Weights of a small transformer language model: 15 layers.
MLP neurons of a small language model. Each row is named by its layer, matrix (gate and up: input weights) and neuron, and shows model dimensions 32-127. Each number is 128 + 32 x the weight over its row's rms, rounded and kept within 0 to 255. A neuron's up and down rows have the sign that makes its largest values positive.
A block is one neuron, or neurons of one layer that tend to fire together. After each block is what it responds to, as a language model described it from the Wikipedia text at the highest values.

L3.gate813 [134 136 173 185 193  81 165 121  95 155 142 126 131 156 112 116 102 136  64 127 127 173 143 130 113 116 152 214 126 131 134 136  91 189 122 103 134 112 164  84 125 157  85 145 122 124 117 115 118 116  97 109 113 152 106 151 125 103 141 209 128  90 143 128 198  74 136 116  90 141 164  94 111  92 135 107  61 126 104 171  82 111  99 162 156 157 137 175 112 214 103 129  64 135 175 233]
L3.up813 [112 110 142 162 158 135 178 136 124 133  95 149  63 143  94  74 173 144 107 156 146 175 149 132 144 152 157 130  63 122 150 132 107 189 133 172 149 132  95  97 132 162 154 151 131 129 143  78 113 108 105 107 104 159 136 108 129 121 139 103  87  94 137 127 166  86 139 105  88 129 124  80 123  89 128 121 114 126 142 132 156 119 110 160 166 162 127 121 109 152 122 123  72 100 149 161]
First subword piece, often capitalized, of long or rare words split into several tokens, mostly names and terms, e.g. Bor(er), Kra(silovsky), Cro(codyliformes).

L3.gate573 [132 117 186 107  99 131 122 112 134 130 126 152 172 153  99 135 138 154  99  78 127 124 106 123 124 179 107 116  92  98 127 133  77  93 115 125 154 117 129  96 102 168 124  98 147  99 110  84 173 108  89 127 122 119 131  54 100 181 174  59 158  82 140 126 139 162 193  72  93 149  59 105  99 176  93  92 217 118 137 116 128 129 114 148  96 168 152 105  43  87 116 123 188  34 113 131]
L3.up573 [171 173 135  90 132  95 137 130 140 123 133 163 176 127 150 105 129 135 122 101  98 135  89 133  89 139 148 145 104 197 150 135 150 178 122 183  91 173 144 125 108 146 152 188 195 127 114  31 188 122  84 119 113 138 127 168  86 125 128 155 117 139 120 149 124 135 118 145 175 119 109 156 118 142 124 168 135 146 150 120 141 134 140 128 149 173 184 184 101 151 148  88 110 104 122 139]
Newline right after a "= Title =" article heading, plus closing "==" of section headers and "|---|" table separator rows; occasionally "General".

L2.gate5 [124 121 120 143 182 168 105 145 111 163 120 100 121 128 111  99 126 164 130 156 205 100 101 206 114 131 117 151 147 102 179 108 144 166 105 113 123 100 122 163 130  84 110 107  85 154 109  64 132 126 123 122 123 169 113  66 129 191 142 195  89 180  91 145 127 109 186 116 111 148 119 146 155 143 155 145 110 115 140  90 127  79 117 111 131 114 121 119 133 142 149 166 133  97 143  98]
L2.up5 [ 93 102  95 164  99 130 131  99 122 137 133 129 122 174 125 118 122 136  56  89 140 153 141 135 150 145 184  93 213 137 128  72 139 152  49 151 202  83 185 124 167 179 178  85 181 169 142 168 163 171 139  82 109  80  89  44 103 165 139 143  62 203 150  77 119 143 111 171 149 176 117 177 171 114 134 109 111 143  96 128 174 118  72 133  99 158  79 172 138 162 176 138 161 115  94 148]
L2.gate140 [157  38 151  85 160 108 134 121  66 139 129 133 117 132 143 134 154 153 110 125  78 145 112 151 154  83  83 179 102 109 126 113 150 141 123 130 115 159 121  95 107  98  91 111 143 153  90 113 169 152  44 129 132 167 111 125  82  99 151  99 128 175 139 126 108  97 137 166 136 121  79 119 123 134 142 170 121 117 166 140 159 125 121 107 187 100 126  79 121 137  69  95 140 104 165 152]
L2.up140 [150 117 139 165 161 104 169  59 122 118 115 118 145 159 159 114 149 143 100  90  83 144 126 150 132 166 128 145 139 146  96  89 219 168  76 167 133 166 150 126 120 128 194 116 162  81 147 112 157 244 145 125 131  79 105 136 162 141 136 215  64 112 150  96 111 150 166 155  65  99 164 157 168 111 140 186 116  94 107 126 178  85  72  91 122 137 148 125  80 132 117 120  91 118  87 151]
L2.gate285 [118 168 135 100 179 122 144 158 132 137 131 183 103  86 125 189 115  99 117 117 118 141  88 100 121 140 118  97 173 158 131  84 138 145 121 148 150 183 129 119 143  46  89 107 178 171 171 102 109 168 126  83 120 115 137 163 120 131 133 125 136 182  93  67 107 150 119 165 114 117 115  54 145  84 132 105 107  69  61 143 121 115 106 148 127 139 123 111  92 185 121 170 206 132 185 149]
L2.up285 [ 56  78 118  77  69 122 182 104 104 141 139 111 101 157 129 112 100  99 148 178 158 137 131 135 164 159 131 119 117 112 161 136 122 112  97 108  99 116  75 157  92  56 103 132 144 110 136 121 106 157  68 118 159 105 181 166 126 151 170 192 155  88 155 152 108 145 166 119  92 162 143 186 133 140 125 140  47 118 126 157 201  81 163  82 120 164 110  76 119 117 183  83 162 127  76 119]
L2.gate363 [ 91 119 147 112 136 132 105  91 149  75  91  92 131 116 133 118 138 165 135 141  85  23  87 136 192  99 130 113 159 172 114  64 143  95  91  67 121  82 116 125 187 128 119 130 126  98 140 112 103 169 139 126 179  83 135 139 147  96  54 146 125 135 155 136  95 103 124 121 135 189 139 126 123 175 104 129 117 149 123 160 112 109 158 134 113 136 128 148 109 129 129  83 117 110 166 122]
L2.up363 [201  98 140 168 121 120 150 151 110 122 114 105 111  57 124 160 183 113  98 104 163 187 180 105  85 132 155 144 105 117 190 178 128 107 137 154 103 187 129 238 128 141 117 151 115 123 138 111 145 135  85 152  66 118 102  78 144 119 106 151 142 131  78 121 130 123 110 121 118 159 121 145 152 133 187 125  98 130 100 150 136 161  89 108 188 135 176 110 125 133 157 131 136 154 166 121]
L2.gate541 [ 77 127 140 135 179 124 178  58 144 142 154 135  49 114 137  66 141 124 151 198  76  79 136 147 123 124 114 150 156 114 122 130 118  92  86  85 142 155 128 197 183 129 131 121 146 110 106 106 135 143 127  92 111 109  82 149 169 119  72 149 132 178 184 148 176  87  91  41  98 153  70 129 133 131 136  89  94 170  65 176 127  96 137  80 155  71 137  56 105 109  86 112  97 103 114 102]
L2.up541 [ 73 137 138 124 179 163 150  89  92 169 164 111  41 133 140 114 107 160 147 165  51  70 130 166  94 109 101 110 156  89 136 125 164 106 114  79 170 140 109 157 187 118 116 125 133 196 115 161 132 135  79 154 130 157 108 102 143 146 104  81 122 155 159 106 174  51 160  55  96 113 102 114 147 125 153 115 107 200  54 142 131 118 154 103 141  32 134  68 140 140 122 107  92  79 134 165]
L2.gate661 [117 146 131 111 156 112 197 145 148 108 135 200 132 142  96 110 143  86 104 133 187 160  87 151 118  93 141 184  92  88 172 123 162 102 175 121 152 196 171 151 147 178  77 150  52 121  81 158 108 145 135  88 125  66 107 121 122  91 186 125 130 123 154  67  72 116 114  90 124 147 140 111 140  32 152 120 103 131 124 193 117 120 162 117 158  85 153 142 157 122  93 125  81  70 154 115]
L2.up661 [111 132 128 129 138  67 180 109 154 103 107 175 137 104  69  78 129  43  90  97 163 113  79 154 118 119 112 132 110 100 157 177 142 100 177 166  99 191 155 181 165 182 135 147  90 112  51 137 113 117  73 133 109  95  82 116  86 110 200 133 112 108 146  89 104 125 133  79 134 169 132  92 149 108 106 147 126 128 121 149 135  99 158 102 148  98 155 154 143 127 104  90 104  48 151 116]
L2.gate721 [142 120  76 187 174 110 194  58  85 155  95  76 161  98 140 115 140 115  98  97 128 133 110 133 121 153 132  94  73  86 141  58  48  92 117  94 124 137 108 124 136 176 110  66 150 141  82 103  97  75 150 124  83 184 205 145 189 117 171  57 130 141 109 129 119 139 160 169 124 127 121 119  82 107  92 105 110 107 106 120 152 106 127 133 159  99 102 127 178 173 116 156 140  95 147 144]
L2.up721 [142 150 101 164 245 146 208 131 112 112  79  73 146  40 126 143 150 156 124 157 145  99 126 192 142 133 129 140  61 121 145  24  82 118 124 108  95 153  78 145 116 172 136 103 117 109 135 109 117  99 154 139  93 181 149 145 187 120 140  56 141  81 122 115 167 177 112 157  95  93 193 146  90 170 139 154  81  62  81 128 155 107 142  96 142  89  67 158 133 165 136 156 155  97 173 100]
L2.gate822 [159 125 110 120  96 101 142 125 151 109  76 127 179 138 101 124 156 150  61 167 169 131  88 133 178 206  99 101 123 157 185 121 115  69 150 137 154 112  71 142 120 131 190 121 120 191 146 143 157 149 136  91 113 157 131 160 133  68 102  77  87 137 118 107 118 136 152 135 151 122 126 144 148  82 188 146 163 153 126 151 109 138 189  95  69 157 135 122 196 139  49 108 132 190  81 129]
L2.up822 [ 75 133  86 116 114  55  81 113 186 110 103 122 144 116  93  77 126 130 169 112 135 126  78 168 143 179 113  60 105 109  79 126 174  93 127 156 146 125 139 116 112 143  84 115 160 109 130 197 214 128 110  98 129 125 112 170 150  33  90  70 136  70 134 113 167 148 120 141 131 143 147 137 144 109 198 171 150 132 125 165 155 129 163 102 107 165 116 115 126  96 126 124 151 169 102 125]
Capitalized first word pieces that start a longer word or name, mostly in tables, lists and quoted titles, such as Let(ch), Para(dise), Ko(jo), Ur(uk); "set"/"place" also fire weakly.

L8.gate14 [160 157 149 212 138 158 128 153 128 168 113  96 156 129 134  99 124 158 127 134 156 103 132 119 165 131 122 158 139 143 173  91  97 212 176 103 135 102 168 110 152 170 116 125 137  75 146  74 121  79 117 148 137 124 198 148 145  99 159 102 118 137 135 120 190 119 130 101 168 119 147 144 135 180 129  92 129 121 103 149 122 156  96 102 113 162 119  92 135 109 150 148 190 108  86 121]
L8.up14 [109 128 154  93 167 125 174 113 149 181 243 147 120 134 145 123 120  93  96 120 114 157 146 143 141  80 104 120 100 136 195 108 133 178 183 160 169 152 165 153 153 164  92 146 183 131 114  88 175 125  69  85 101  83 107 163 122  89  67  82 138 150 144 160 123 175  70 119 178 150 107  83  27 160 115 138 152 122 121 172 123 152 142 142 126 159  80  62 103  95 168 129 128 128 115 161]
L8.gate114 [157 163 123 125 119 162 151 165 153 114 105 125 125 123 102  55 154 115 163 113 164 170  78 106 120 113  80 110 188 170 126  98 152 165 145 106 123 148 149 124 120 185 101  93  74 109 128 162 132 152 117 118 189 116 110 106 147 120 162 152 169 116 118 119 158 148 117 160 167 169  97 116 156 143 130 127 117 158 100 135  98 137 196 119 105 133  90 136 138 169 153 137 126 135 123 113]
L8.up114 [172 152 138 136 130 180 157 147 139  98 117 121 145 119 119  34 127 111 131 116 163 158  89 105  98 136  90 143 211 151 128  94  97 193 150 134  85 122 119  86 139 132 135  97  70 136 110 161 144 163 131  92 216  93 125 124 150 141 140 142 187 159 122  95 119 127 125 140 188 148  95 112 145 155 114 110 112 119  84 125  67 130 189 124  85 142 118 118 133  90 121 127 123 127 125 113]
L8.gate177 [134 149 148 140 169 163 160 121  83 195 179 105 118 147 138  97 175  85 152 104 144 123 148 161 140 118 129 139 179 120 145 116 156 119  92 126  88  79 153 123 103 179 138 138  88  57 130 131 111 114 131 155 158  98 142 143 104 128 101 120 124 179  63 147 142 198 159 150 115 146  61 136 161 118 100  90  91  77 145  84 158 101 194 125 124 123  94 136 115  73 144 119  85 119  70 106]
L8.up177 [162 131 176  97 153 150 128 105 135 115 146 181 104 130  85 107 111 125 126 163 149  98 145 144 110 108 130 113 153 111 108 106 138 125 114 126 149 107 138 133 175 132 196 129 166 167 139  70 154 166 177 122 117 189 139 110 117 132 115 133 144 124 119 127 166 124 155 102  98  86 128 110 162  75 125 151 138 184 138 168 189  83 146 130  95 141  96  99 167 155  32  47 180 139 131 106]
L8.gate179 [158  85  98 103 113 122 115 171  87 119 109 157  95 134 126 138 168  90 151 126 187 113 113  92 111 127 124 115  99 127  91 204 138 127 106 114 165  96 150 133  72 123 133 119 154 175  93 148 109 135 132 158 165 140 131 138 132  87 211 111 145  64 156 167 188 126 169 170 190 166 106 112 114 143 152 109  99 127 118 156 144 165 172 107 135 192 156 174  96 125 140 121  92 113 136 168]
L8.up179 [151  85 104 129 157 142 132 145  81 127 129  97 143 143  87 103 110 158 104 109 130 112 145  86  93 131 119  67 166 145  79 101  96 137 102 154 169 114 195  91 109 114 121 130 115 173 116 135 114 164 143 109 146 114  90 182  85  89 126  90 132 124 138 191 151 141 155 124 150 148 138  92 111 180  89 140 126 182 102 146 121 128 174 158  63 101 113 159 125 105 106  99 119  98 160 123]
L8.gate298 [151  95 175 132 189 125 179 138 134 127 116 127 159 124 136 110 130 112 112 103 128 158  94 140 139 101  77 139 179 151 109  82 160 142  90 153  80 183 173 200 106 121 116 128 111 148 125 104 141 146 142 153 157 149 166 180 110 216 163 210 105 125 110 128 112 128 123 139 166 133 170 137 228 163 108 142 138 127 134  67 128 158 158 115  81 122 117 110 124 101 169 131 117  56 120 166]
L8.up298 [119 174 159 173 176 120 148 109  91 195  65 131 186 138  86 115 119 171 110  95 125 171  97 115 138  74  92  65 136 138 119  78 153 154 135  77 140 128 117 190 113 100 114 116 130 131 125 139 146  88  75 156 179 136 142 116 141  85 122 139 146 108 123 137 169 161 104 136 141 155 131 133 173 157 173 115 139 114 109 112 197 166 177 125 145 140 109 102 133 181 135 135 119 113 108 101]
L8.gate576 [160  84  78 150 107 154 162 169 120 196 111 126 128 149 114 141 139 169 135  88  98 173 140  77  85 151  85 147 193 141 117 113 131 176 174 120 130 151 153 140 126 104 156 126 178 215 138 110 182 155 113 141 132  82 120 114 117 149 179 209  98 114 106  54  97 164 101 102 143 148 134 155 147 186 113 175 164 140  38 196  64 172 160 172 114 125 174 150  99 162 130 117 126 116  81  85]
L8.up576 [130 124  80 153  98 138 176 197 121 117 189 178 160 134 130  94 119 167  95 148 184 194 141 121 148 153  55 126 147 148 127 126 180 184  86 166  98  97 182 182 130 134  64 137 152 210 129 132 130 119 118 125 152 137 105 118 121 164  67 135 103 123  52 139  77 124 184 133 102 143 123  49  96 191 107 140 159 138 106 153 157 166 119  85  83 154 126 154  93 121 135 144 151  90 110  85]
L8.gate805 [188 115 114 115 120 120 170 149 109  80 127 150  92  93 138 112  84 125 163 114 145 146 122 175 177 132 131 143 148 162 116 120  98 207 153 174  72 119 172 121 126 160 142 152 139  48 116  68 142  68  94 161 150 150 127 148  81 139 154 175 155  91 119 147  91 192 150 117 119 147  89 135 137 122 165 173 135 156 111 101 163 168 134 138 105  77  78 110 131  58 144 129 112 103 171 162]
L8.up805 [138 118  89 107 175 132 156 140 132  86  63  92 124 138 143 140  87  67  65 125 156 136 153 148  95 170 119 103 179 180 142  83 103 121 106 170 141 120 151  89 128 111  84 130 126 169 139 118 140 131 140 146 114 118 181 154 114  59 142 119 173  82 150 132 131  85 117 129 177 131 117 198 162  75 123 149 105 122  60 115 130  98 165 148  85 181 152 125 149 149 124 100 102 115  83 100]
L8.gate876 [163 172 142 103 132 134  89 121 144 145 102 151 145 166 136 112 114  84 164 129  87 148 120 147 158 146  46  79 120 151 132 145 141 135 179 113 102 125 138 154 108 152 103 137 125 113 151 128 166 119 160 140 212 170 163 136  96  17  96 104 162 135 124 136 126 162 126 193 151  54 138 118 114 160 126 116 130 172 132 155 136 189 173 148 120 115  77 111 170 144 109 105 149  45  91 114]
L8.up876 [163 132 145 125 135 126 119 122 129 142 129 144 141 171 119 125 144 113 177 156 149 141 110 142 138 121  76 102 151 157 148  97  72  73 147 195  80 125 180 167  84 159  98 110  69 115 208 118 132 129 106 114 201 158 121 147  85  74 112 141 162 119 150 123 188 111 135 142 150 113  75 138 115 101  94 129 125 205 159 168 102 172 106 132 119 176 129 122 175  94 119 138 101  71 124 118]
Closing == or === marks of Wikipedia section headings (History, Personal life, Career statistics), and newlines right after a paragraph's last sentence.

L2.gate101 [152 129 125 143 100 136 138 186 111 127 169 107 103 147 132 145 133 115  91  98  86 142 150 102  69 144 103 103 157 159 122 170 159 152 159 112 136 150 177 110  83  83 124 101 183 150 132  77 116 134 153 159 200 145  75 138 148 106 116 103 148 123  73 134 126 152 129 169 140 187 122 107 163 105 167 156 168 167 138 171  93 176 188 158 128 114 121 128 160 112  93 141 119 132 139  78]
L2.up101 [134 168 147 181  87 102 119 153  73 128 174  97 128  92 159 126 104  95 133  62 122 147 124 114 186 172 133 128  93 129  99 170 187 142 176  93 111 149 138 129  64  84 123 118 165 138 118  65 114 141 119 112 159 158 110 155 141 127  99 133 120 138  75 155 103 109 157 142 178 138 139 169 168 170 141 163 118 141 162 185 122 124 184 187 121 143 139 118  81 138 150 127 149 159  96 112]
L2.gate104 [133 122 107 114 181 146 131 121 145 129 105 107 186 136 130 134  28 126 129 141 104 106 131 142 172 138 158  60 186 104  99  82 169 151 163 186  97 143 145 154 171 121 152 186 151  72 134  93  84  98 166 143 136 158 130 154 159  92 141 165  94  85  89 145  58 178 157 121 111 114 149 132 134 164 130  77 156 116 104 135 110 130 125 164 130  96 161 186 119 106  96 153 143 131 103  94]
L2.up104 [172 100  55 135 140  85 167 128 133 114  77 163  88 146  83 120 142  66 128  65 104 113 135 134 117 145 113 152 134 114 159 142 121 105 121 122 119 105 132 111 106 151 107 193 107 109 117 131 114 186 161  51 152 163 135 154 144 133 101 147 118 113 109 108  97 140 114  61 155 132 131 123  58 145 136 158 114 118 138 128 121 138 121 138 151 141 134 149 125 124 127 107 127 168  65 109]
L2.gate235 [ 95 149 138  73 132 117 129 129 135 136 148 193 151 126 116 106 162  92 132 102 132 157 122 198 125 159 128 135  95 122 110 147 147 147 175 108 113 183 193 137 139 149  63 175 121  52 103 106 190 131 164 103 143 132 164 111 108 202  74  87 127 144 109 141 105 134 180 125 156 160 117 157 153 154 128 163 162 116 185 136 114 107 107 161 122 127 106 112 125 112 140  42 144 123 118  73]
L2.up235 [103 101 107 130 114 161 169  99 123 100 112 119 124 145  91 100 129 120 186 121 110 131 100  70  39 120  90 182  86 114 102 106 105 129 105 169 109  66  85 114 173 218  90 122 166  97  95 139 180 104 191 147 150 116  84 130 128 104 139 122 116 102 132 150  54 125  86 118 113 106 115 134  81 101 183 154 185 185 124  98 116 140 160 158 134 136 167 180 160 126 121 130 161 121  85  94]
L2.gate395 [119  85  87 131 131 132 158 125  87 169 122 123 113 110 117 144 163  96 109 136 139 124 120 122 122 174  21 116  76 159 107 138  99  58 115  90 156 169 150 112  76 177 159 134 161  62 113 113 111 104 122 106 141 186 128 140 109 141 188  83 122 118 144 165 164 120 105 175 176 101  89 138  86  45  73 187 194 160 109 126 174  89 142 156 107 141 107 182 157 119 106 126 151 123 127 116]
L2.up395 [ 32  84 173 135 141 111 169 101 132 105 119 135 158 111  82 146 118 136  89 146 107 109 121 124 163 183 117 117 108 120 113 130 151 114 116 135 110  64 139 189 122 118 181 152 153 124 181 120  79 148 187 137 107 224 106 131 118 115 133 138 124  92 129 171 151 161  61  82  97 115 128 117 149 150 110 113  98 122 158 150 107 153  86 141  79 128  76 164 140 184 187 142  90 152 122 115]
L2.gate396 [124 113 141 191 151 114 168  94  81  96 115 102 133 149  64 137 118 132 160  68  74  75 125  91  87 165  83 111 104 102 166  67 143 169 111 164 122 118 166 114 129 152 109 138 156 168 135  54 171  70 189 146 130 126 136 100 100  97 105 135 156 164 151 214 189 176 144 124 172 130 185  91 113 138 112  76 149 174 167 129 126 180 146 171 137 119 120 103 162 136 144 127 153 137  96  88]
L2.up396 [121 119 169 135 134 126 146 151  68 113 100 153 140 145  72  81 126 162 166  56 125  92 143  54 170 112 166 123 156 158  61 126 126  98 185 149  53 165 105 140 111 128 161 154 140 129 158  83 145  90 131 133 221  91 129 113  88  97 137  53 135 120 118 153  70 155 177 103 149 114 151 136 169 147 115 170 142 176 137 123  95 139  95 117 102  94 121 122 141 128 148 139 207 106 110 142]
L2.gate570 [186 141 171  83 102 154 118 108 114 133 113 116  93 171 146 112 154  78 158  98 132  86  95 110  29 123 146  90 104  84 129  89 120 153 121 166  77 118 115 230 154 118 169 116 200 135 127 125 157 169 149 151  80 139  98 137 110 157 129 140 147 150 112 146 135  84 155 143 144 115 128  95 168  87 160 132 145  93 113 125  87 147  97 114 121 164 145 126 122 115 144 137 116 107 119 133]
L2.up570 [ 97 152  72 130 139 154 146 123 107 158 121 142 112 170 140 138 157 102 150  77  80 142 123  83 149 130 141 108 101 134 150 109 104 163 135 144 149  60 132 164 137 146 114 133  81 194  82 165 101 108 187 141 100 148 126 138  88 144 118  93 180 158 124  91  95 161 120 105 125 152  90 122  68 134  93 142 137 106 138 136 119 159 156 110  95  93 145 174  67 136 143 158 166 116 114 109]
L2.gate590 [165 109 142  89 106 108  87 109 116  68  90 125 129 123 155 136 129 125  97 117 136 137 149 203  91  90 136 113 119 128 110 127 140 174 229 181 121 148  68 100 134 105 127  95 104 160 125  83 114 145 133 154 128 160 136 134 161 144  94 151 123  78 143 108 114 178  95  76 155 150 166 140 107 197 142 114 164  62 116 159 130 121 124 112 160 106 128  96 116  55 125 162 139 105  94 113]
L2.up590 [142 145 131  77  95 119  91 190 137 195 193 104 139 122 125 145 197 123 159 153 126 192 131 101 126 213 104 159  80 144 183 137 121 112 101 185 135 103 139 164 148 133 103 195 134  66 132  97 120 125  89 129 175 130 101 130 108  97 133  94 144  75 132 192  97 133 182 150 129 160 134  87 115 125 184 180  88 176  74 147 145 136 101 114 103 126 153 132  45 125 117 115  91 199 117  89]
L2.gate776 [165 128  86 122 171 137 150 159 136 165 109 131 107 131 152 144 164 140  96  48 145  93 153 130 148 184  97  42  99  99 162 116 181  55 135 150 112 120 132 165 139 111 150 176 100  98 174 104 163 100 158 142 142 116 172 214 124 149 111 159 120 120  92  98 124 181 156 165 163 107  94 165 129 105 130 170 159 151 141  71 103 127 158 113 142 147 150 148 165 121 172 110 131 111  51 158]
L2.up776 [128 124  57 100 161  76 119 159 118 169 122 171 106 100 132 135 138 100 122 101 153 109 170 148 126 206 126 113 111 123 115  85 181  85 123 161 130 139 198 101  99 173 114 191 106 102 117  62 155 143 199 170 167 115 171 106 169 101  14 161 144 142  88 113  71 164 177  90 176 117 122 105  95 103 129 166 157 144 154 112  75  80 190 111 122 150 172 162 161  86 127 144 130 125 125 136]
Closing == of Wikipedia section headings such as ==History==, ==Biography==, ==Early life==, plus line breaks ending paragraphs and list-item dashes.